config.toml
n_layer = 13
n_kv_head = 1
positions = "rope"
parallel_block = false
init_std_down = 0.0
beta1 = 0.9
weight_decay = 0.31
seq_len = 1024
train_tokens = 157000000
MLP neurons of a small language model. Each row is named by its layer, matrix (down: output weights) and neuron, and shows model dimensions 0-223. Each number is 128 + 32 x the weight over its row's rms, rounded and kept within 0 to 255. Numbers have three digits each. A neuron's up and down rows have the sign that makes its largest values positive.
After each neuron's rows, "fires before" lists the tokens most often just after its 100 highest values on Wikipedia text that the model never trained on.

L9.down176:134084134141157129157125162097106116071144200108128151086143190128126157151110136104164121187100083157123153096187153110114156096140174126118083117088153109130104114134067081181088155091194107106114141159147098117100034205159123118122171142120156153168122101131097135119081136108170164122122151107125142151093120127135143210167057178053057170158125160128203140135129097202146166134113109124163179130119126172092105083131112150083130144138077134091105139116149172156081114124146144179071175110158109169109095148108137189096110123091124130136098154164078131162105138111108182097110112083151100139094156122104110185097119135137095161152110059153108129091141162148132128189140
fires before: " ", ","

L10.down408:101121066113134137176094143161130118152123077143124088058124158130077065212147110069137175107104093109107183196213147112175118167132093084137123190111133154127099183145114170117078143134130175087103139100084122102083142150102146100086113172159112070134200118092158149095131117141139115186102106140072115091079093152137078101154084197130077135146134120125144180153136110158153166118106061175120117132137135164109150148110104109133096116124103148112108121108130114168082087122167155144138130105154068164143106178148116105226093119152079123088158142151086087113037117188153142156131169094129160148113130097138128134173128150131172125166131124153109104118111146123161159119115
fires before: " |", ","

L10.down238:124148087123115124100158161129151116123150127132085154084095115183118166046097193055186119113150112135115097106078149097150153073148115152080105132147139184076161074038184121111102129080079128109199165140156114150127126116104176128118135126091139156144118115110190081150110183105139125121085159096168175165156158187107085120120070114106121131129126126098148127134099102089169118173046116137094087113207122161176124075149165172119051101120171137183159142133112133162205136114150117133176128155114125116161118173093089113100133099154130140143098140093074093067151160112167115120120137172119136123107144140155147076069111176133137080124154124125153086161108095105106138105150
fires before: ";", "pl"

L5.down216:163147116131107121119170159099116153149102097110129102144146170135156076138107161157144122140118115107138132126130162090191076137099083114160110031141093178169075128119181086115168073171094133087170075109070088110143123102146111154047082107073115097060115121147170099112062143135111142100117142077120119141098179166201153092144144112150124208129186172191161119073158145135141129111094115158137106150155168085101084053091172114135132113103160052114145146161113061110127098112162090161182120148149151142096148097099145121121103110138174117167109131108210152121122139120119190150116141127153150126156176176099149157175159133168071098093146131123142135120133135105103111139138
fires before: " "

L6.down38:056108151145114115090202217202179082123127135152088108103155149139129160075098092073113125105122116139177161131156127125041198142138094115124147176131120130137122106122152116102125170187139096153148113162147162127145120093127094089065132137154122094074153191121136123133075076160114128100131154143140169146152080146095074142155081084135144143097140140137188108178074093106178084108067152138106129126124138188139118159078073097096142129093100119173100088143150131146140136123139124149161113109100120186101143200125158128085085187154146142067108121083090155097128147107123095125149081186132090072127124127143107064109151097147085160189131141097148128097169110108112105129177
fires before: "0", "5", "7", "%", "ation", "6"

L10.down240:150098074155112128146098119146131147137082146089130161136144166091168136112130135161156161159148082180120174201151157116114131140132104138120148139163096152111079090106162078101100132092095110145164147118069169197134089119098144085125160159152115206114095162108111145139161113087081157079135118105134152175085160109093111059166090120114169181129122154091158105126128102102083112140091102116120096090127124096097152127137128107117084167107134096134196125159186118130147103178099125141134167120141128187109130102115121120125097154087065132123150130089000132156186095126141121134110129143168109228127121130107116145139130122164142143133149085146124132178153108138140119192174
fires before: " |\n", " |", " "

L9.down16:164170117126172117101096066126118124092152097140080169089181133066137090079085151108172176121140158110141137112084081165088110077124120101172123122120103147089144103159151102146072115119200167085085147119127156155157136118185116121148124158108119119141162107116127095148136083169122155145151104123101191168092154079129095170143098102151127115115115146139152033139102120126124120102066145108119144135108144055067146140053106115180118162107104146063098132112159160160079090149128159082178112146152178134087143127130113168088136132129137132124193174146232143185175140163122109137095130102112192171086158128162070145146151135105169105132156197164131141102110124118107167133190
fires before: "4", "3", "5", " (", "2"

L5.down286:108130137101167190122087132185132135122151128152169108119180120103064086180128125154158166114136122085128159151101072117105084066132163083106106089118058150147160130163184131099139092090166135103105125148111131178101092122105221145161078203111174116114098108091111104120144109151058174051133137103147146146136158112091139140142185138167165118117153100121147121167134155184126127131096163147118136126109167109166106116131107174059094146137098120104074164165129153095145143171147139128138172178184129142081156066109098112092123144175147131175135134147248189141177083177168121123144129149119062134102130165122168145080129098141108135142069161138138101151120134102154107134153
fires before: " |", "20", "[", " |\n", "|"

L10.down227:078123153144132094107137119046095158073108124119138126120093106097089135122151147093129180125071093074134108172052104118134134135137136119150122129126126165155074109137109096175121148118162137090158105172155184187180108077132131115111210152142155054113078132186146138155117160120137094109134175122121112134116161156072109126189155072092112144117113159092143157152062182138093147156114186078174088143163163134109099144147118120124120131091066158109077135206098160129094111073142106083113110115118205089119116147126129116126072107193150164160155167106110127158121063107133114144137171128114149085107114152131124136068150111126112146160197149177094166121185182112179141096161
fires before: "19", "18", "20"

L6.down548:052112067165102096143127140127124142113151173096158150099119151145172211085122126117079111131113122208147088161139110122106133120113071092114173140142131174108132155161162123093043133121129127106172118114134126097150116109158084157117145095183064161143151202168128110118129121133164109189110107140096184218119133145104072095126160183050155089103131142084123159136090100122177113083140140127115114120144149113103174129075098115113079117139098153087079145118089090129159098132103156118132148115085083112118131109135175118116151139129114111065143112137000126133163142093092117141141076176132153111138031140188122133124140118105145161126155136114095122129152119141156146153131
fires before: "|", " in", ":"

L6.down198:177164132139095159116118157090062152111146128087177161172110188052112099102090107125142170149139079178168161083150112178122129181113051081142084129088192114123101219114156159066183197141111201137185109150139124123087098100124132127146139129072122147163045199109110169133160149087112115117112097119165143106146099152153121139142115147133144155132145097127131120122111173081108083134142144079169152085116158135128086096101111145194116159089121155101114111137121183080120131088154065098112135166149112113130124144134119076133170120134135092195114172197188147118123094205163127117102136136127146089092108145099126126139075149134111169116118106148145169155156124111145116144170
fires before: " |", " life", " and"

L2.down506:181110108124108146124170143149093156116121112131090086094161114100117140040159158101180107128120092203131153151157136126175082170125090133153101095113138140144149058152167158109031130130138112116134132146144127126149155108137054114123124101152080146183143093007128132149135072104130119101136172092111167149149108122114105110093135134124085083154174175113124126126108187118171086117090101125124064119211129186189090122188146160140191099151126193109134120113123140152150124170109162161156118132130073159148165151139121080094049154145110167095116138133109097084121123124148106122140069153102170145181143128115163168112124146124137151171102122184116108097144126181144159074076
fires before: " ", "ij", " –", ","

L9.down484:112091084127108169121172093147154104155127138205129125099114124133146085130170096114077107161126120176114116097081115140087085117116125069126194171091162157193148154110131144119220154124161152179150145063133178151080162082184074137154099108125175175102062126142128151125105106150133150106142146052191150140105117160140100071119149179102163065157136107089107133132145147164209159119112142081094081143153140180159168181163110115130125120107124166147155047169127112064110185169159091168124142139120093087122102128114133165140134120154080157129147146127170088104159184063155143107152138146130108167125104139062134151111072146137157142131164105166117128125111147130122177127164
fires before: "-", "ters", "te", "ial", "ID"

L10.down13:154119176131099154144138140122164137127156196151160129091156098095136111131117068071159065148129107148081182090123161089104123076091150124113118162192115111096115110134166138098207143128183117174184128163167120183137101199058151116096135152102117133144173065104116155083100155106131128121118150127149100125144148211111105125073126091122096104131143087053100108131108119102130158134095048098100103112142146144153119149141163111120068121122126100095222126173132089157150136155131100167117122152137157131077138110099113108101206122121148116129127118092231121084078106156077123125133159077169103114077130133144112083102114140210123125114181144138123119137172158120078123104170
fires before: " |"

L2.down134:139142151110181115153106131100093126077153169141109140137094133144134184109243089160112102073171135157133134140098071106103167162114065178109155124142136199176169158125159085120070087144156140181187070128100129160179106148136133090145103123126175163125156101113172184125101156129137136074149132126185144093120164072170092141109161160159103131120162183103118117177114164124159141167176116123127142095062129055165159126214117144093180089121111160123124140137149129082118095148137073175185145121134168141078139154095110148143091129093152167150128095141183126100144133131129105200107133104164130172160141122131136169069084086165114150085119163085146102128143106115097108163129
fires before: "0", "1", "2", "4"